Weights of a small GPT-style language model, trained from scratch on English Wikipedia: tied embeddings.
MLP neurons of a small language model. Each row is named by its layer, matrix (gate and up: input weights) and neuron, and shows model dimensions 16-111. Each number is 500 + 25 x the weight over its row's rms, rounded and kept within 0 to 999. Numbers have three digits each. A neuron's up and down rows have the sign that makes its largest values positive.
Before each neuron's rows, "fires after" lists the tokens most often just before its 100 highest values on Wikipedia text that the model never trained on.

fires after: " in", " of", " to", "-", " |", " for"
L8.gate276:488530536490528491519468493462489444525488490511526505505515503525442500523509504502491483527500515537468505499498512541552540506510500501519484497483454492470489481501488491491473520492538503531544500466480461474511531483464497491526523494497551519519474510516515490487532514492499515520
L8.up276:527484464524516472482509499445456516511511507520495516523548487501483518501453477487523548471524506500477534516524449475465522478488503488524536442484510472484499549494499534478507470463495516522524518507464465495524508502509480475513478468511471508526493540535515525529500495514502512498

fires after: "-", "\n", ")\n"
L2.gate230:510536490508456528501505466500528480535486492530529470487476500503502544485478512465499481509447472514501489513454497497521501510539525533505540508523469504497535500515512442532470489494518504508499444527504522466516486493474443490522532486490514495534429491514503496522516559486509498535
L2.up230:503490504508502474508485462472492484497517505502513455510516479485479498518507483519510494507485478504466500493532480497516496499505527506525458506515501487505548502522532529499450514495483517533456483458484524467505505503470483504476526513497502521498414481541493468457557524496504539481

fires after: ".", ",", "7", " |", "0", "4"
L7.gate332:538505483481518509496528458455507521492538502524489577505507493494510485537499506514504472518481499488517501478504468510507501511488483486500529512490489528507474523524509472502523493504515476505528485469482516527488462458483557457534520487526560484523531489493497502499498494502551513518
L7.up332:483510494473480467524505500528507510495545507466507531487467532410520501462535480481509512520514463510485501501486485486541471494491496468541480486504446478493470527469508495480475503455510467513501484504540546491484481472526535484495511474531502531497475504504467539512497542471543499530

fires after: " |", "-", "|"
L2.gate71:491521507482456506490475471519525462517487480477503530512453477533498517508477508468517497490463470486440550489432470499517522502544499457502544531511499487489551496504503518468540496521476487513480472459517519510514517532514561506528505481518507480496504516512486489472469514518493472497
L2.up71:442498513500528481544468503492513505514544493524486475502490456511536486502474517499474493510504511508513480521483460472495527503520488525530542475522580459512527516518528512482520492520504507491515476486501483517513499506414512489497514531487468512500482472536527514508518519508520547464

fires after: " ", "p", "}"
L6.gate30:493506510518506476499546463554520547550496474474475464510516533521494499508509552447502496498513513484517516488512509451498520474524515475513500530472524514534501516529498518500513497501515497475530479540497489498538523532548510476478490482521506521473512498468483464501510482519503523472
L6.up30:472541512546457497510484461510469509497546487492496495509475517513503543538514471508504426517500474487498486472489501490561487484508502525516566474491513479513497473477517464497531504504518483538474512499475501495471560516510512469527468474519531511442508467482502539523459508479527544518

fires after: " |\n", " W", "\n", " F", "===\n\n", "|---|---|---|---|---|---|\n"
L3.gate609:514469492501488514560441512506488463489508521478541476483500473461524522524466478481493484506481465456485522509509489529463548497479517521509514541496531532490477501544505493463461482511499486515519503459498492502450511466469500518521534538550512532531504499490543493463518524500461533527
L3.up609:457492475503509471490496489502542505507528502474505470509499438490516521498477478505530486521459500463495501538473542499495527487516485496515499566516496475500544525497506531487475478533486495468493532500493489513507522539486480504535580504543500535450506531521478481476481539486497503517

fires after: " ", "1", " (", " Van", " the"
L8.gate51:466511534464469480517469546479560460514473494500526529515513499453552537503479495448520480494479479464493474484483505499480505537475502529480485527514533517515553461482506492506483507514521506531530465460556530491479490498484509460508496511573483487492534481537539501480497495514542495519
L8.up51:540550466473447460484507484436505539513468517485504509514495446517500511527454510477502494466500501492495457492509503478496503485534517467504560497522513522495465492452523482544507480486490561486508502473539491479495530505454474487472474486517507503519506513477502566482513540462529488551

fires after: " —", "1", "6", "5", "4", "2"
L3.gate4:501573501488530536541470478512512491538506472504481506511482529527493461560517515520514522481486496485483539473507533470486496525494529496461515476505484522473458504521474506498525522505537486517529510518460467516481483480530548496488521461484481529473489502471493486504493492486508517442
L3.up4:492503468484530476496449487543496454569544492528543525522455546479510487511496477489474551479521488526460547522490486517524514494484479450486513486490462455518523465508485460502468478495494492453535517529509517484504497527507502467514484501520524521500538509487513504487463470475496454496

fires after: " |", ")", ",", " –", ".", "),"
L3.gate530:514530457486487521502478491488513481515493511483493472473541452498494482518511461509512481468523482500502476448479514482481487492514517499519515537543505525524486574535511518488510504497502474554518533503488565520516487494471533525526470460486537500522484470473466534493492471542472521489
L3.up530:520541484522474492511519511499501498485521508522544499412488518484451505542517517493494440485514517519483513486523539502493546472524495460513541512461495531511488499501512464483503465424494494499500496514529516529514507511489522496508491518515502537547451507434527518447491528533487451517

fires after: " |", "-"
L2.gate545:492458521510474510481499477521501477500547503506540487545446553509489491511462501541484439432504524530468495540512508473488499479544499486518463513494515486512500504532475538505516446532468495522472481497498535523470528518490456523489492499483523490519494500525523466484541505468477522501
L2.up545:490481476557519494497540477493500501500518551509477511510497504499517518473494451522470462494484480515497498535497499503486512474545477470488516526446488531476533484485486505532510437483510511539448516491489556468523489489437510506499483506436525490505478468485492502483498532470490498523

fires after: "2", "4", "1", "0"
L2.gate212:457507493562502484523473493547520515486450500456505451483536522512504481491510492525460515454470504493473534510522474525482501508507472473516492467534445536516481470544475500521484474540500482528494530463518514526475531525517489475507476501511531490486503508511514487477489488533482469464
L2.up212:503492514546507486500487518539485507451476545486500482539485462552476525452484484488456543534473466525461503520487504514481506489541496502509548491497489554491528482454532508485513452561512502537493472482525522514517471493492480507529495486478524534515505532492530484470496480519474473498

fires after: " in", "2", " of", " |", " In"
L8.gate420:467496503501527536502518451551498497522483492519503525537514495475513475527495505532482482534499487492493496517445513554476504479537500447476481511537520509509485485521496530556475483539484474511538516461494484486493522510446465482513500476490516516485506452510490505509500535504533490525
L8.up420:499469512450462497505467517520512481465473495511538524562508533508457518480541488484516509500494508497496496466473526490494497501479512455495499498472526497514479529500499463499472485507513486498485488508471488488495527558545459502472512569451499475490484479512484476510476523545543492484

fires after: "1", ".", "0", "4", "5"
L8.gate504:456506521507486470500513529491531527531502498504475496519481476534450509510459483536521524494540514466522506499517480485512443514529518505549523519481513425492479497552503486477498492474538512533463491540486504499465499474483483507473555495532510506526504500508534490480498525542497520553
L8.up504:474517501478497455512521511483515493507530477534482482511525510562510499483464563518503501480520538503535537494484486498490532562499481498532540509538443526521520513455480539491499485460533486473522504533540521531476490501489501447511472466492486526461513479488540526470465531473526497522

fires after: " |", ",", " —", " Total", ";"
L6.gate70:536507541544497508551507485503498497472515520490496483465468520514474478503491506520474512526470515461517501497463518520447507488497530479459538494498500558479477526558507517555517506503499545481510504512510475502448509488486472502507522519520517525474510511539485544467477514461521510518
L6.up70:526521476514539505520483474471452489498509528476514495500495483483510519527499519531498518487496456493532517511489491501452499495519475467458501490500495505523515481515543507539552485485505533477498505457542492480422518512472511521480553564499479519521539521516509527468480478462448493469

fires after: " C", " M", " B", " A", " H", " S"
L2.gate238:510452548514480557522511484498526509469480490495541467475517523496497508471528508476530455547528515513471539494523489524502459516512471475492495496560540473508490525504495506451501465472516486502470502503502531482512465503491482513506495497506510500493481530483520505469460495531494526490
L2.up238:476501510516514536542490505500497517489484455543535490472476500498517450499529493489506503507507477475521498518500532465500474533515485494520524512488493467527497524469561461489513498494491496471483495492528491520547478479492470511506497564514504489536497474520526546464496529511461516483

fires after: " "
L3.gate443:480492483489495496564490469515536496523539529473422534494507522477516486557552516477511462488485501498439478490497527498518483504503493476509482512529509489501522532512529540461502509510486478497544503509536517502440487527499527508542502487503513493450513510533470494556500500516488523509
L3.up443:506494475496485488529467479537480503517537447496511482504462483480519477527512484462523506511518503509506502489496498475513446496527511506502514494498515490482460548488464484507514482453498486485529544472493498481471510492531493470574498489530480520502487460505459518498479538445460495502

fires after: "2", "0", "5", "4", "6", "3"
L3.gate293:515526498530536535505486455559521496490492476489526496483443506506492509513493524531533499536475515538500519488492504463464474536509517498494516465526494515465473502572496460499475480493499514508501485506477461544499499508559497496514512479510520509462493509493535508480501473525458528477
L3.up293:493491497483507494473492505532513468540522484508504529483504505474508475530513502468505512526496498528487500471527488466527519498525468491516462551527500504494472525483446487481530435486509462495505482499492448517482487557502527472495500486519527524533495500471502503493459481507482525461

fires after: "–", ".", "6", "7", "9"
L3.gate274:491508480502522490492546500531476497475476535463456533490453445520495460476476534501501478520496532518513508507488505485469457507495506485477544448491488546503513527486484524528506497480519482469485486502492518487562458494504490511480488503523518468531518470491548515507502543495481486501
L3.up274:509442481482524515474497527489513495484549506522527524499485463451499482453475477484478515492518497522513496489477523525470544480506524480535538528511443499501461483474460492518489501491501499497476502473503515529463511489537518517488511469479459522486470494488512514468497571435503517499

fires after: ".", "-", " |", "|", " App"
L6.gate181:496532513523470490503468530462522466515500500478522465514506486469469505504462500489520491500514502514430522544468504513472498488489526503521506522536512548513530505523517505479543490523527504504510433511466536519466467513482467495521522484490482511448499481468521430518476516528518512465
L6.up181:537535523526498526464531490479523471505519503488499523478481473514441484496515498496510535479563547492498495514526538496577521485505480484476551464497474519511507517527489499474525505465504516499500502494501505497470469495552500485489514510486496510464486530445519525479474509484508486535

fires after: " |\n", ")"
L6.gate161:481534503466450507572484473542560478512473503469493520481495511473507486519481482515509479474506521456474511507507520514501548555515485516502471490505554520491537500524543510486501548520482497519494464476503487536517506512477518499515538470534497498464497476504467491489513475525527560494
L6.up161:502506488473485494528483498530565477513481503499488511486455487495492490521454502498504508455469531463456522536487538505494529527525484482536492455482511513478518483494498509551499518552457505498475484424479495490498543481492480480467474485533516521506513508492482493527507522489488502521

fires after: "\n", "9", "-", "P", " P", "6"
L2.gate282:492509498497493502489514474501498446531497502493504496473507473474479527492445535491541508499489487503504501508496498478533408503501532503516485426517469492516534514512533476475476486491511481532477480496541517477500500495496487479513476498502492506486439521515563491493490519525462481504
L2.up282:461485496516512491528527457529486488492542514505503546522496471530495472504494496454509478508520477480502495504467502518481471553495484487545542511495475472525543480511498527462516513482506544531496492474479494522489478524497456531507496525529491483548515475466530501508453510466487529501

fires after: " ", " (", "),"
L7.gate576:473521504525496509516512522445474519513495513499470530523514505529508511540487505484511491518494497483498488499500487526456557505469518518447485482521501520506485486500505526494475520507503550492485463525515547518508462505495524493499500494467534491491544471519493525494485525485532503488
L7.up576:499497470495498532512492456511492492538492535521511547451493482554496507504441533502508497474480530492503529510522502499475524461524509481478527489506490511494521513497518508491545514474529535487527468506516510539511491510478496544429557470473478540488511485480473509512523503505527522486

fires after: " ", "0", "5", "2", "3", "–"
L6.gate467:516483505454462526529486473542508553500461495516511527531465526498506499489471487521530530487486476480494535500494488525522473538505516507484440504479490480499477418517507442494504501491511503484529489523472489495487464512507465512502524510540488491508525451518499522545551505544545542466
L6.up467:477465499480475511513471518487509498488508500489489502521508520486471522512510479477499499420525493491485507502497499566497511518492469545481492545480480519524504488536495502542498499466509529472473506477510537450472498520502472512498483444494473447514528484480567556471474515476493477487

fires after: "==", " (", ".\n\n", "\n", " \"", " Count"
L8.gate262:501505525533500489498521470499529496545518510493499449502507495500491492503479524502502532518486457477556499515497532479490496528502469425423514515554529492472519473514525533529491560503512525505492533472496482511516470518499479502524533494502479482484493511474505506487507473537492547515
L8.up262:495518473511487498503548497500473517531511565503459496513464497475506517468537485471484526512451453531491488514492495484527517543474511497507493469502512503509505560509510499478472546494513540508512478520508517495500493488456536550529519493502517518484471501462498501494480494467462496502

fires after: " |", " ", "–", " Democratic", " Republican"
L6.gate142:491484475483494545503490485524482544514491477484481521550513470480509478486472516487541502482524474523483519507477519488511495514485495503527517480546486494437482473547513521508455490519519512508519482494488534497501494499482510531477459534516519490481503515530454512484508538495472465479
L6.up142:474478510477507500497491512486502491490507451521492530524497498477538486514534488523523507471545525479520504561494497500483496489489536475539526468504524492464509510509512445555491469510499477473514511507498492506556482493471446468508514485512509494495549544556547528507485518504519516457

fires after: "0", " |", " the", " a", " in"
L2.gate590:464510521499489501583471484528510539526449455467506509483501506491501474525524520500503496474527501508494500490484485482479501509523474480500486518509507535466477493562524487481509478523505496504485515502468492473469547497528526517511487547543524538499500463508481525508501521482459485481
L2.up590:507451464468500521485483491494479506502537479534512486534506528491513521516550466502477550480552492499482453512527475506471508485482474483492489497525506498501477522513452482518525515528491516486525510482512479479487525507520520455518511559486491518479480503479482505515440506474517471509

fires after: "-", "|", "2", "0", "8", "4"
L7.gate68:514508522493494539514524503508517480506445500468449493544503532470525491491478493535543468462474503438471507486523533508524537465507516523488464491454518496462525436512509465564510497508517477512464459535504501509497486481533460517488516493505530533478520509511515491523490526520487513501
L7.up68:514497490458498539467466511468487517497507544527510481463498529510489467529488512485514522448477539483494496486505496532490562505455502532504490491531501508520495465512484467511529461524440491423496516497517472512543501515482510494522474521497504445537510483520482519508507512508470460481

fires after: " in", "-", "|", " of", ",", "2"
L7.gate66:504519521476529536464489491481500478511461522446510527489509468513484477509480482478538485482504536521495546461500496538502503509520499508463523510463516550480508471508523505521484540515558533508508479468494525501529512483481512549471460526507508536487504483507465528564511489460486536469
L7.up66:480481502470474502473477523470507484525492488492472505504523461511520547485498481484545499445547500501454500514479505499435519497502574464486487517500507500484532528506484505485502480520493480535484475483490524529502529485473549474489505474476451518495506452516464501523467532475459509506

fires after: " |\n", " of"
L2.gate253:480465444473537456560449500580528502491512513502540537488484476489509498502506521482549483488504529505473474501510523518514518514492460489474510497506502516493509508547488507470527490509476495497518493468512444511498508486490516521521459499497472532494454451495460495512473506537523528533
L2.up253:507481510493551477500477516499500485579492495439507477504549497526444445503534542468519503493500532506539531484508519486498491480519518478525483497541528536519494494491511525496468419480494477532516458479471465524522548492518493495509480488532489509536538509489512506492519470488485503521

fires after: " (", "1", "7", "\n", " =\n\n", "8"
L2.gate536:480473497477515479515528501486507506549509527532491463496506500507498508475454456492508542490465520500484503517518467435498483498501518473472574469521486535496490523507498527481537491462544520553466520509538499521487488494453496481536487455528493489507448465501491542483472468484487513487
L2.up536:505511508513520522534511518527523506561477520475481524508518505540498547503515495484499521496471462442494461522497534527457504525519489506491483508518504538497519475501486491492500469475484469538540502507530511514512485508493502520489455500508529501467545503537519482486477518503475454484

fires after: "6", "1", "7", "3", "0", "4"
L6.gate325:492509513479458504472494517480496489516549478502479552473489492478457516507494473479487507492570526470504480511485476468490441499530436530498549520465462486481494464535527479519480467470531497476527490525448532559520483485515470493490503529527534527529525476451534482534470523508500498550
L6.up325:444443538503503444476531507513516470505524485499506508471487476521507445522522530476488504500498538497520479531536487471489472462508517475488455504529476488503542526485491514519490489448501497500515467499505472556543504486499515479492496444555539476510478526506506504506487474512512484492

fires after: ",", ".", ")"
L6.gate373:533508480473506501520526504560503501482511496513495531471529517507497496527476513478554433484516493509487546495502517496489520504464478454499487536489516545479504509538510493476466529498505538454492471474494501502506518545459532511511583483504514500469511452491503483484519479530476494537
L6.up373:529430464505466496518452471457523523558450481522508485520494490471462532515501573549491479478528539482500540530458526505531541492531463501548461520530500496508503516498507508509470463520504556456490497498517516511484522466511532485483520493517480506477512498521518471478529533529515510513

fires after: "0", "-", "7", "1", "2", "5"
L7.gate88:512513492524485511525500506525476523480459562515469509440489524503507509501456506504510497501476512480494498511491501445530499455473491479504514453469528485498514456554501511520445476470519496500525487533485496525517493535515526504454538520514483540518521519534520546479494468507535519531
L7.up88:472498488473506485526438503532468497470524511484526487471493475514444522499470537456489501490500502491553518479490483492472520513462522467488512474493477494504497470487544503542483509509528486529486464467502483521498434513481484488477501549483511480491531519489523489487517505506467503468

fires after: " |", ",", ".", " and", " of", "-"
L2.gate447:458524522489469531486501494462528506517460480480490542485495497494501482497489507494500504459484483508513464457512529456496489483501531522535470492490426533527441473506474523508461444491491482527528502470501475546503479460508502487493519524521610508495512463489508490517510507520523468494
L2.up447:497500505541482480500483497504536495495482524502544498457441496486504527549449490509501478536502498471450500514476514497488502485515520514487543525526502499528500493547504464511549499489498488525476517493503525513475489514502526472495477451485461461525470485497511480464458519508478524538

fires after: " ", " ("
L2.gate362:493479512493500496463495520452487482446471535481470480519514465501502516552513525478508493497509529507509499518543539460491489495473470484530497514490521473503503517522513498499492486491520495486495474504503512424486528537492464516450543531540547515503514469555493488532551507448489520544
L2.up362:496497469515504477504487467476445482512528549476434444502462470477516473549515512492496531479508494476465515498520481482479497508495472487495529499502471486509493549480487463508526487480522513495477488478528495498489550540479468540459449499509487481519495458521482528522499524492483463554

fires after: "\n", "\n\n", " (", ".\n\n", "ai", "les"
L3.gate228:481497498503517492519510527493504460504471520539537448449513536537481532483476501453505513532474491455517478484538519467498526497521459457476515464505513500512533463525509519468519524517471471493495483494501480462528513489490467505490508464484465496513468512488487468471500482514498502500
L3.up228:510527496501494490497520541502477499515483496506513548517492487520511551506463508549444474472497481478480510496534528489499550522490496498467513457480494492462498503525505463501486491482471521544479517479526507527503472502480517510494493499519508544510519476513493499483457486465489499488

fires after: "5", "2", "3", "1", "4", "0"
L3.gate495:495504511499495513529490489515493475481476497462539522543539515540524492493493495479499488484501506553461518431491435504496474505475521511518482523486516488505518462520492467495521517465488510462502492551498479502473497506536475536505493496551476480437564482515487530506478516504500504507
L3.up495:462470490542499480489446499520494506510519526505512521490463523489493525493499474488502530484518510492498517525464509511421513515519536511481515507502496474505477472536502494527486456506495436467449519483505537563478541453506467474427513533444491457548494498490493485482515518488486525489

fires after: "-", " |", ":", ";", ","
L3.gate485:532516462464495573495516490502526505526499527505511543529519479485448519527501490485474507523520438510489489540480491507507512533480486486498488516504475473522478505504515491515507517537535444477501516545500503534545471447481487500517469493443568509477496469501493485509497501530513541466
L3.up485:491515505514461476526517478488524486475474473476463506485487495467525477502504497512496505489509490530469488481485489493501490544483509520473529534540486503471482554503477499484537472480467509482486509549534504541523515489511484511504462501467494509550471473474482504483490483486448454519

fires after: "0", "1", "3", " ", "6"
L3.gate137:468496499496451507509508475483483497530486482502473490480487557499475474517507520535482483446490484521464538473514519481473515525498544471504486473537499461499503497509501503510500502480513493441494505495497485511486485522527525521487532525504437541496518501511501507507449491494487517535
L3.up137:487477533433515537516477466518509506499497511504498475507475532551504499516477489509499520516489570471485511508478482521506487525515509451516495454506492516534478484487487508539515520468513467491509502435483527481541519475479491507536513539511540515513502510477554488512470483482472552491

fires after: " |", ";", " L", " —;", " –", ":"
L8.gate295:481548516501503481516516453529535511495545552458540522493498535461504462528482510499537453512466503530458455492498510495548498485449544466501507502486503536504479499529478505511536475514501494495457495508493499473519503476463497504473501502540504536493539473550513553554496579472490504490
L8.up295:491486466513454520513493487514534497457507526469516503502492563471549441507504480534489499510509525555510485439489465479526482494521509486507502465507543523480458477498513491530490495516522467490487536482512501499459509494483499504438503575471489506514491485520482502524492490505483504473

fires after: " ", " |", " did", "1", "2", "|"
L8.gate490:515462518512513522477504516536460476571518503479507467553480483486526482505488478470493482512451450478486550510478492530501534500521500463475524522529528466488515490480494506466461470493528534515495516465492476522452460527542484532480498508455506511467503500485531494511517507514548517530
L8.up490:535486520521499560478477497512526537468483515500482534528507529462505512517514523511481508480538506478533511499498498491523493509477501514532502466525481546475498536513502488496534491535488511497481487500484531485463468479544429477532513491499506477497463471522534527541457535462471532464

fires after: " the", " in", " of", " and", " South"
L6.gate152:506489534490515520517534488487464529503498519506473480530488502505512481462485475457509471507480517489502498505507503471523480479514467509479467544510543497491491484490513466507479583492524502520525453455454497523493421512467476509532482500494498522492467479460468498526473515495503496501
L6.up152:461501544453526495450459496454496503505479493493473490554504537537511507515492487501482490499515507514499509475474530520460485485478464480507515523579520496549504479492462499466480502519534466508518505460451478511555503511511533499489523512519487469538550515489534489516485502514451476451

fires after: " ", "1", "2", " Candidate", "3", " +"
L8.gate110:489538488481509511501477488498538521539479486517489531494469538531501510555509497506523522518509500453515488488492467501514543494536545506517499485464494483448487481548526505493533495505497485513496466468479539502527460497532496491454507495517507456441523475538505515490489542523500497461
L8.up110:510485541448513459442475528489513476502522453473482541503474532488485534493519499510506520478546487504482503500502457490513510476532456475500500525497489484467474491481450505472453488496522498467483480461530528461512507531521481498483541466488546491464492489502540468467478534495497476475

fires after: " |", "2", "0", "1", "3", "7"
L2.gate153:524496462481534484482509462512466545538490525480555530492501493490505512549529488485525517504513462516553521497514497548507496536526491459465446467536510478531557484507486485514522457524497496489496514493445501503487458468505482501464498546527506482525542487461526515540523496485454505539
L2.up153:503498493460501483486466470522450505495498460491564508466504511481481458502541469487500550477498504494450490498463519474486494521505486516469458533515475491457493498519511511525486485463558486508491469502515493511511483501542508491480512534483519518497510486483489485492509483521494512472

fires after: " ", "1", " —", " Human", " Total", "0"
L2.gate394:535507502435486515549486492489524523491478498490514462499518530507436509542494524512476522516516520499528523539490569476466518489515451512476490491484478519521484518553534473491515532489465506492485502473502523531541559490524483471505489507473466443494515482504526532504514477507498463482
L2.up394:488504515494495479538482483501533513451510499441492516530502494513538452466507524489451477552503478504481484505488518536498503505484477492474484472515493505474530499480513499540505493498486452473484475475521454483463486482500461480512488497527481441509516501507530547475476519480481475475

fires after: "0", " |", "1", "6", "2", "7"
L2.gate219:511499546479512506533513478513515530513498471529506472498498511537512451498540525532508495525454485511499505493522474504422484507506494467523490457528465486487491523466532472493479479505531482487466503516416515474502492488508452445469538455502531466469513486494454484484504487487494445469
L2.up219:496470503499478534533453507506524497498549484489519490478464484497506520538544530513477542527488503530521527541507461520509514499510517471469543495533491445480474490521529510521475480522525499498483512512485499560523500559459494447473528496556513498508531489496488466462508472475511511457

fires after: " |", "5", "2", " (", "7", "6"
L2.gate205:522513492497484517500501503541517492522474491503517489484501480536495486518501515487543510528505478502474546516504467510485537521517471482493543531530539465453524506537512541503556508502510532493498485495464498454501494515488532532543537519494491489496532488474551475492496499488497451459
L2.up205:498476464526489503532454489449548518461455484512507511481498493473517548488529472486487506460494519492472510503538518517506484481467495494525482486482498455487499491517489502473493527496520453505486525474485522439500495481472498460471459498524517556507508478544492495476544503509498487470

fires after: " ", " |", "0", "2"
L3.gate592:524487560482480507507514490520465508503483512465537509462472499480479513520490511485482508509483529492530512498499529500517493499559508535474509499477516467497516546541524465523531535474504505518496517528466501482464491565492510470524576505508499493446505495507493486482492511491529471507
L3.up592:501491523453510458470461525501499502510471539542490522506518469498531486473496514482481512481470488512540485512517483518492508532440485496456471483509553536485509512502543524492474483552459490488522526517472488456443521525502458556488473518499485490453486470531489513512494507530505499486

fires after: ".", ")", ".\n", ".\n\n"
L2.gate291:532511476546462532518521473461489514473455476501494550459497446524493503481487511515483502506496511480472483474496508465502490505517466498510536497489487452495485486486528491494557497523494546546551481516476519521526480523469470474542489496514521512515472518479538467507536436491504462475
L2.up291:526511473509478495536489508463464535498497494504520514472491500459506524517533489518476471553518531524479515483507550508474480489476488474517490469480470479467436478522521469511491465491504519540496515503477537501483487533464536475510483517475556464527496506502538515471487481523509488520

fires after: "1", "8", "7", "6", "9", "4"
L3.gate363:482485525496512503542545511486492473516500443460543513473507465493503531514501530473543499556496512503520531463473493444477469501504544483518472522480487508467496465502531510482517479481512454517460520488517502525515503520508515518490538538537477529505499464480542520496517482508531462496
L3.up363:496500524523551527473537484524509483484498474465531488479457520534480536503479478495529496467516550473494478458451523509536547503498499482544517513502506485503501523494531527505465431492521501481515501515504536535483496489477511512547489480531528489504507504472489521488519538484495509526

fires after: "-", " In", "In", " in", " January", " February"
L8.gate480:489512528510483533485501498504520488545476537537485483503470529492492456524509491502490444494521485507521453466471495502495548516479500540505499501510489522497535485466512483554470482538508506555481514499531482499555515492484523528430525521543481481524508486533503499514477499515494540499
L8.up480:527531496477484497498518522513477464513443512502527483448515471523490479544499488518504493482552515417460504497512549500458538459545517492497498490466512502474508489478525484482534516534490501510460494507460533499492510513477501480476483529462540519491493455458520482505481500467495478548

fires after: " K", " P", " R", " S", " M", " Z"
L3.gate16:513522502466493536516503511479530537465474505528498496570531487471485497508473539483486510485490499504486509493501524513430517491516531475493519464495488447517525474511468495453527508506507496474503526500458495501526503501465518465485515482533495489514510542496456530462461454553525498515
L3.up16:494513467495482466484512519465496467494477524537471474492513478542543509484499510454484462537529509478477518470483499519489485486498482534508500437515523506527513496492533528526485491505537476508512514491516569492551504482490519508548511534517497498533495464535518526519518528525461531469

fires after: "4", "2", "3", "6", "1", "5"
L6.gate512:478507504464460496515485495507511525442468473492489526480486505477529477504478492505499460522489537471508502500449523508516564518506508501519509495455527539512483468506509474490466503509526450518491469502517487497486498512505502512490508490520497520546462511568517543543512528562485489453
L6.up512:499524538480489483497462544466514501506508503527452519480512525509520507524502496477485482487495553482535490452497508482499479510550489495522485497455526498510510488500509508492493495518496483450541481488527499464516429508513476506508519463487525492503490530507507488503486532498537495493

fires after: " |", " "
L6.gate33:522524479490528487476558497512533519504524522513430534544474492503515463538497574517501474485502524514509486478509494472534492478508479494480496503487551482520506490535499490485518502495468525525498551484500511528469526483512540532516536528495527489497463482503515479551530537487515481511
L6.up33:508501477512452462495503497509479521474476506522514483484482507487458475500484500459533530505510472494558544508497519508504513454531503485490510519483530516522531472512502480518460467518529516510508531471486546514530476436468529502546495471491530477518447461530527518510537545521526503473

fires after: " |", ",", "|", "-", "°N", "0"
L7.gate394:504512490461508446450487467486539491490510505534502491516482504470509485511505474507476492520517487500512534524467459474553546518524520459474489518494505540496504475545537524506514513537529500534517483460491517456467541498478532498505494529563516461517502501480529490456497484520520515484
L7.up394:486474472469498492509464485481480527516497521506506460545513490466499522494512502475471543501524500537495478497512510470564475461438476492516510493501504468526485500532527529512531517501488541522477505469545538493518527480479553556450514472485493502483490508478483494507498507509496526505

fires after: "5", "4", "6", "7"
L2.gate142:478497495490485517481558527538534462461477494501520484493491511516512493495497533552519454497503536512483484476460481521494448506513477536494547465508533462508492522478465511524498488484520529481499456489468507528523510489506503486485485484494510452496529484534514462502468457519500506469
L2.up142:515517477515473492521486537489520504544499503531511495510522502509499541454493490501494480525479504502466520439483508509511511501501506533499476441471466508491490492498479478535528491493516538515533506529557533526507501522499457442479510514468480511440551526488523530494533523465512506546

fires after: ".", " |"
L7.gate553:517521499500521528489497495490551505473536521480519528511519514498511463493492496521536490506459510483498482473507536503505520487525521507532490465484483521518487526525506508497518500494525494498517530481499420490477483516482498508467558454520534504484485514538543541498482532458508482478
L7.up553:504479516524516497503490507521484509509532481510493486538509511476512471537476479562480497494562508476460520513469454509522497505484525462513515487488495513510477518553465483471558497468505510493546492489424496497457504510469537425501491489517460463524489499505493516535477553495510505481